Weights of a small GPT-style language model, trained from scratch on English Wikipedia.
Size: 12 layers, 3 heads of 64 (1 for keys and values), MLP 256 SwiGLU, vocabulary 8192, 6.1M parameters.
Training: a variant of Adam for these matrices, 153M tokens, 9351 steps.
MLP neurons of a small language model. Each row is named by its layer, matrix (gate and up: input weights) and neuron, and shows model dimensions 0-191. Each number is 500 + 50 x the weight over its row's rms, rounded and kept within 0 to 999. Numbers have three digits each. A neuron's up and down rows have the sign that makes its largest values positive.
After each neuron's rows, "fires after" lists the tokens most often just before its 100 highest values on Wikipedia text that the model never trained on.

L9.gate50:555482573547431549563534577501494497405524446511549480525425543475507471472553466459454422540479418443531508412544551463581493472591429569488448475521408547531548448517482503500539522520580422524564429436506531652488524534479531415468450496486335579463514420547466544404496388487476501470502505524488492543497447432529545495547470545494413478507569518538553494524580497490486435496428571578371524547603512443441562493469500568475476553540512453508547483437607513455439503476497491536466465433543499411489497474516489488561482540485435547608544474508449486569509463525526474466
L9.up50:504442551485468545536515607511577474498559460498466491530460441578506511408436465440443485493442467567531471422503463459479602464519408568547431496369410536435534442543542488602464519444481509428445610508493618524542506427466593551484508462505490403562482466535571541562511528517537489466527505482593473398513432483434567576514460494432571511544474490495485474454485490522569555474533522468520551458449529419470461479545430489464599488482492436513444455433497419411519444554532461509466603460552458508468470448623455460547534444524514470560436438565515536507493436512499441492
fires after: " |", "|"

L7.gate33:433599513565592570443535533482431496477559524527522505500477550547440459474466527406441476516509511521486482636523540458430416487434455499491466514504570471477483456545456501467469466581523546463561491481498456465458489438545422476419522502575548554546364474451587408577447521441538503499498534475536454413511537519500453529507467493444488570519533549564548525506449491450347494416474499543447497511470483426427612553552516517499571488598493500520401438605566558423587486487517521467573438543500502485528522535621460476508484563488531477536562542544517490506508409509387547493
L7.up33:605465516440574547497577630540475543506514584504494500492518420523472564539479523608504415523443427560502521515480560470530466544509527528487633553499521536485494559493508419355557454470470545499505585597443553461479542534513468557552430492465443539555539523529522550534526511507506503521448580519580521439582457484406432449517479573498371496654490481469482524564449510473433487514538473528522452516499474535530433533494477549461435527521470600452416461468514471527486483481531448508460561497498493551389499453612526519546529523518442543595505450545469431545393541514491451451
fires after: ",", " all", " one", " two", "ur"

L9.gate28:482536562449480549453443555490452521479534560536464464528333462472481505476595485484511433504522440519483501514592440441615500494604509473586525447507482457469563629580481493514447447492570575510501579492514500512486469489544584556387615579549438461489453421572541579498503523512487403525535528405481487582471543421468492532429522542471458483410491524418444413489448477422434527472466510518490485521512489457462530523588462465429537379461429481472551533433492516493429505463518507475494477469554516475562430463509470506529486565552442511536544486441540448623535505554459521548
L9.up28:488457439567506513491491596520538454385544525503521442503469484486517455523561483506532572471453492522469584487494478433446492479539491560621414549519525465421442519455555506539551601517533504472462494507560506444462549501497609483454497476468531425556457496436534520511538507519473575531475492559498495565525480518504518527411512454452486504618426510504429514443552497476512492561502511559509564515600525482409424466603521443536516476506541382505454524506566408498576413484452450521598575467493408620497630523431542481527499602423475454531508516506426570554447404518613516471
fires after: " |", "|"

L6.gate49:422401482463435543484498612533512456474438443445403493492486529563446505405518574546493549509520481515445522411515490486531552464395613532487574499588434557596486460449573415516522505450503497510435542515471549482547466526553569474553438489476558576515468535409532453422483563442457434537526497508457530459511455476449563426483437428473513401501583533474481490487497471513566556487471534521509471567582505610519501443611482566517464553519414495458454526565424495504495446450558599540514478449559530573504425569376509469508481512555477478459431405547479510485520537445478461558
L6.up49:511475505494494440503443467473476525454602459487487503563590456508483467577437424510521524520474558357500430541478497495459388482509501452535557496547563481519603495554535543344480501496569484538520560445556526439510452575450435575432529460498471475565501480565436530560492523484493455436547457467463362579419523522450496551429526510400529539441494506423501580434566437531570502372512490476516422456446535503531510453457474544505479515589467453512549575476477467509436634433552529540474558549553576529456503519537462393570499509499484444476549494482492468464548525470548450555
fires after: ",", " Apps", " in", "–"

L5.gate116:555454500393424542584569578534532439472542488476462479525511362540518515487500471475587420542538480556494515438565460441441552547587445530545409483479506497550577470524521462472588538483588457441476396476492508512573465499513442581597505525460485526585486519477563517540527490463502397483492474410601435523531454471517523421526614520418482468504481483563516512496556514457520502430468548504447531569578518499525583398492567451473545531478534441484510635538456499554537586511463472553472525559584500531537521475480534420486512483484546493495593493447486478450425466524488453642
L5.up116:480581463498480610485551471468448502500475449574506423511486544527513546525487444495561466571355530475543476449471536503526588418437575527442475501544472395456577469449554506501494495462565511456511509502560463413495522494446445505507401478595511531523485511513441515502594534532484473497531437449471463510418550383485447498552506423451583509524562411508552522506587478452526514528455547565470504465409432456463534404602447553528587557423406392559474484467559460452572520485484574577508436464572531510510476419467489506543521391517466486535540466476522455585461530504543410499
fires after: "\n\n"

L2.gate87:521447421511453417524533543450381508499542462409523458486590560474509485374410552508477392534452494526517404513490456556526461426445379428530458542508422571488510425468557512510457489424447480515524548597507471558430495447505435582518554499415478477490591504500552468538529489504537454506494546458487512454453416445601486455541556544447456499483550479577451495484467435499533463470579496585506436488482494516498409484566501425460485510489517529467475453450486558484440448475568592506564519475515513523455488546480497396636446537532392428536429584446579517495478456464483491467
L2.up87:383512483426487468504530523465524518568543543518495546499511500442570493437438544452484513483580487576438566541494506505499563574483519512533447552439453536509528504480484424458532531609496548362461453518481584595483492555494683449466532490471548448427545430414470504544505439546436538525506483565555526506473558541541567511464407583442334510484492571533454508505423551572552556518459543445544457509571428455563605477509512540470422526503576459463521511505525478523485438496510532545490449484484395486483431462461538476567520556504494389508598504504488525513475569529483494573
fires after: "|", " pro", " 16"

L6.gate247:469546512479396479517473480520503477477550444486476491554393492465485623502445531440515384603497480582465404367577385390447501501521424488542470518528535422451522483447430499523551579517559464450555411513437527496469510498494531518457520552431456513446491501432485422505575539496448561519484532511493456540562567489570585488479490396460544497453528465555480486560557516471546517518470569493503490453494519475405622437496540488475566540492538408568535551473498545395431489470486470576505496475543453470530476430581511454541553414438544473499609507473552520463424526524558566507
L6.up247:481498538479484566513561448458522474499534503533510531529560527492490528501495505387588397508446479585524500464536472443473545419490516595531483442481424476487579407480444418552524538528509477453479522523485491516562605404552511561569390427536459519457531474465623555525467435473556545439563496543467433469427495416501515417467572566439566460519514421499528474525483518456537562531465600509469545491464382403510576512465597425443527520484498491429467503577562563439449546600548525489460460442533459451586460378515523498427502454504471459483569490449522420467441528482498524480
fires after: "\n\n"

L5.gate178:507450417482477553482654506482523527442421471504598473476486548479586469486567423477498423449487513496587459480557524486519578543485455637453422569431518492438484471584544482500541581443560530435490527531543539541437440453479508535570447496455497563588529475478463524482453497451549437552506548513474547503525534460574539466563591507443445421532502418427496462576579491372437457466523544575457578529512493407470448517496542488444547566557448462583537557574517510467471511470536544533508454458590523523493511515473521451554559493595586468500569504498523508419428469595475514528
L5.up178:432469536478488417516420504531461464514554510562490579509488443510457585400449467499566495570442447482446465459470507432524584499556493530576462472564459422467495434559528450469454517434514446524495494540522495523524478430539503525513576487450474578490443503539481382521546498573414469479514488457462529549471490441529460500436537503410497491513526436510471490611498567458494548498375593492498443489464450491496575458511569425474572573459456481482480606508486558445476511472487511544475539474396442560502453435540461445436562408481527558585425476440575450594532484402422454647
fires after: "\n\n"

L5.gate141:486544548470540545397484527573451536496550479469439484532454482561433563490502490410526391504456465480569399505576444546569547428479540560560462551468462491481531567355441491588466554555449481505550508549553583516472441534561489433518545527452491489452451441456463487619379559488484560491496479544433494494501513529429447436472424605455520522548457537589410537527541524486508499549501570384494471521530465561539450443612468581447474452457525405449461544515525467539463513465448532462495515456414455385505454471554518486584463491436496535520497539488476490504505431539438560488
L5.up141:486468583410540487409492500506401529418552474511478523513374506553497563528410440506470495533481455471577456516546422591505418376403462485591459496423441469509522495456406482559485509519520555423540502564446498485497489598458466413441624420511493439442527468425578477538520498543499537528519514535612399590544429494465555485505503561455482472556455489434540537511508490438386424493484523497555559509546553585479496535529469562520555525486540420522497580443480462472564489467507537480471539533545442461518532549549496479533433490500459526512513396471506442492412535488417470442
fires after: "|", "-", " (", " \"", "\""

L9.gate57:418500505470426530490487475512529424509484387540386464518461463540504578549503514481537444512518458598422492511511380529586437459498547528548445523541459429501569499407536561464493508474565496488575429504474549438522507542527422456574549447501524471524541397421500497486422492514585559448502475504573436582475475517473538548488460509580599498545499536598551536426479575498505525368523583473498555466589458538519573418530530556508491409466494488480436471481616435564487499468489550519538504448509493442497513413532555537500487606431499477562535562500538618540566492545510541535
L9.up57:439478508470416521455529523468483484520518470420417547437373443574561492618625538600586452510457378465475510512395440455473547517465462534540510397491554529404441557447511540510522461530581481468471493536481589526527480553465440561549493515470452504452553463524592548454506511599510574539455505552524429614497429459460488499541497491527548490534446681483438536495534510477526486498461567524521473511543514514520538443499487561424443452478449465476428556510534470530553420408445542527478483483524495475495523456459527562473513559411442500564441531475459512499535561476439506420
fires after: " |", " (", ","

L2.gate57:447529524502430548524569501480518481495509515468559531534385476445482584498474482417566378549437526595496467464487395446437642480529538558526436483423504438436583537493516540502552556528588576442546506546492551517466505371458550473559507472502451453482493474505542457499502442465456453461563490499467478529521543518585472482527552479412487471484530534544532489539629464428511537451499594428433521519485537461508573414562546505467589553454465407484456557492510535486425531461501476557504475573551482531526479464486558435501504416514487441501594532359579453465413519552486492573
L2.up57:476590501525464513595497468491548444424532472468586568511401489426487592542508504411613404531522518582506424389489450451464548544541525585480441456529478438411595501472529521490544621531595571455527544515505529533519498415472519447523484481523490472489486411500528501495532451501403443500542536525469533523516531467554529486519535465440517488485512500520527469516568496411458512421491565489496535506419494485517546414531582498471582564462393478500475597545568528505469569491519484582497477573542439501531457456503562367523517414483522449507520570376565467467423507560491503587
fires after: "\n\n"

L7.gate199:496482448410514498492492525601496568534466491454466492450577511442486478562447396484532583517437404467529430450567538480540507565449489515579464470488459444493508554492427459476479604609518520508562511500423518460482523509500535523581430583522522566449488399523610592479568547509450472552432511475543514538505555604525493464523483385522471492473500484458404474587560524519449452508461455448466468504574504501568492535644513548443453461592422472491526458461453451511373530541482460475571579588512515575457507450512546581515487479421580522553482492546494521539442577459533502475
L7.up199:444486491500408524493452520514540524458459576461417539487523456496609519526432469489452509567561483533451470502466436531412472491460514467466478529494437487477390487595489490436468461391446502515442602429429474453487450482484431448465546575518535562482425529463416459372534471461502523422460532526487495517431523453460510600536555555472537426509574490532445482420561541513552482433527474509487418465519551523500501507530469545526467492528482467500515526483377622554506478413460501538641607504570473441521599566523557483577523461463525458417522502515479469425507494531398486610
fires after: "'", "–", " in", " from", "53", " 9"

L2.gate198:388446405491544456426511504460514454502530448493456492447538495519517529424481511450505459621555486501468475530560452425497497471503495442552424471483569530438538509461561456527498516496435514453546527537433425531481477499530532509533530469520544537511576543443561490451508641534531434547396558520463489490528482497574481476492524512568566440410537466428439522430590510579455585579543492586491419579510463507424473550513437525448479593512553493506514451421483475459438502493599497532414430446551524440399478532429515448661493550532441460499577519392467563519483550467480466453
L2.up198:537511490562482499501419473470556406511495426543540579485438538498496518566477500547524506442481505565390497511486503498508500545501474470593553549518520497525553475553522500558527504553509514550536473428522439520396584454474345475503544548554395521561554599520562419544549475585539473553535584465576504490496357499540572484577464615477460502495539523541502409437380450519461526515438463514532519482471482510534470473469503520514494493470508448520517497446571459461369536445506520514523455522500409497463519486548621516534472566441571539635498560535556554467523538584447551419
fires after: "|", "\n", "-", " Ve", " pro"

L9.gate32:404488473518532485559469483498530504568542558484532494494465453496520522513537490439480456519521527464475469525519440471509539450476445480512464537540440540492462582555522537564592620519533496514459483462448598433442511542456567445455472549587526446539546499447563383481557411601517527546525490424504473518466567486453501539437521502450506536503440565408536483501570575410397517552465465473463478445465569566465509500547504564498635444591494413482601573392444554441496533521494562457580518536476458452608494415510460405490446507514584503430505448549596482557424534558499530510
L9.up32:459388503510571496579508402555462460480452593512510507476471506416522484553505484472394412532509413463531494440456440539454489426567483582476497483571425534537382442565648576486572557487510501537446491457526515402555576611545463552575471439544491527498559476548485420496612535557460545425530480441485513513468421622578539470579484525488551551445520523487502445485565413499472517515466505449432537463374489480497447494530489475482513464428530520489416569544454528552558485504580460484539538504467467525506489531499477517468525554552514570529522518488567534472449528497510517617
fires after: " on", "\n", " On", "On", ".", " |"

L9.gate96:513557459474497534403531530563487478462486528588493462471468464595498507512559526459450450513602501474481514489484500448462516548476444496438615509464454514439501667518544580512488538515487561553508405471446525476439487534480464532483384550489506610499546451564607530464518478469532552538536472388553547521391483550549452522518449538515534541416508543593516536503593540468528566544498473534461481458457542521479526496588553551596509546564401509473519509454528587527437534476554461485535572513564460492528427419430496457526477495515506473523554397521511418569395505617448565543
L9.up96:458490488535358568446495473497620491512519484483496416505465513625553571537478529428467434599523554515583506368430562487423529381537452581486513572503440568495465480513492505543482587541492506433475465500496486552509579541506582608525536490441577437460496505525399474513460426512379489516600526532532364487577476555524476456581499433432432517583423498537496479555542570478496536511424485534529495461515491466446518513461499509538478408561542462516465531432504534515454509421585476440440491515538499501514474448523520507485432565492589529508489500501526572495512576477521463529
fires after: " on", " |", " On", "On", ":", " Released"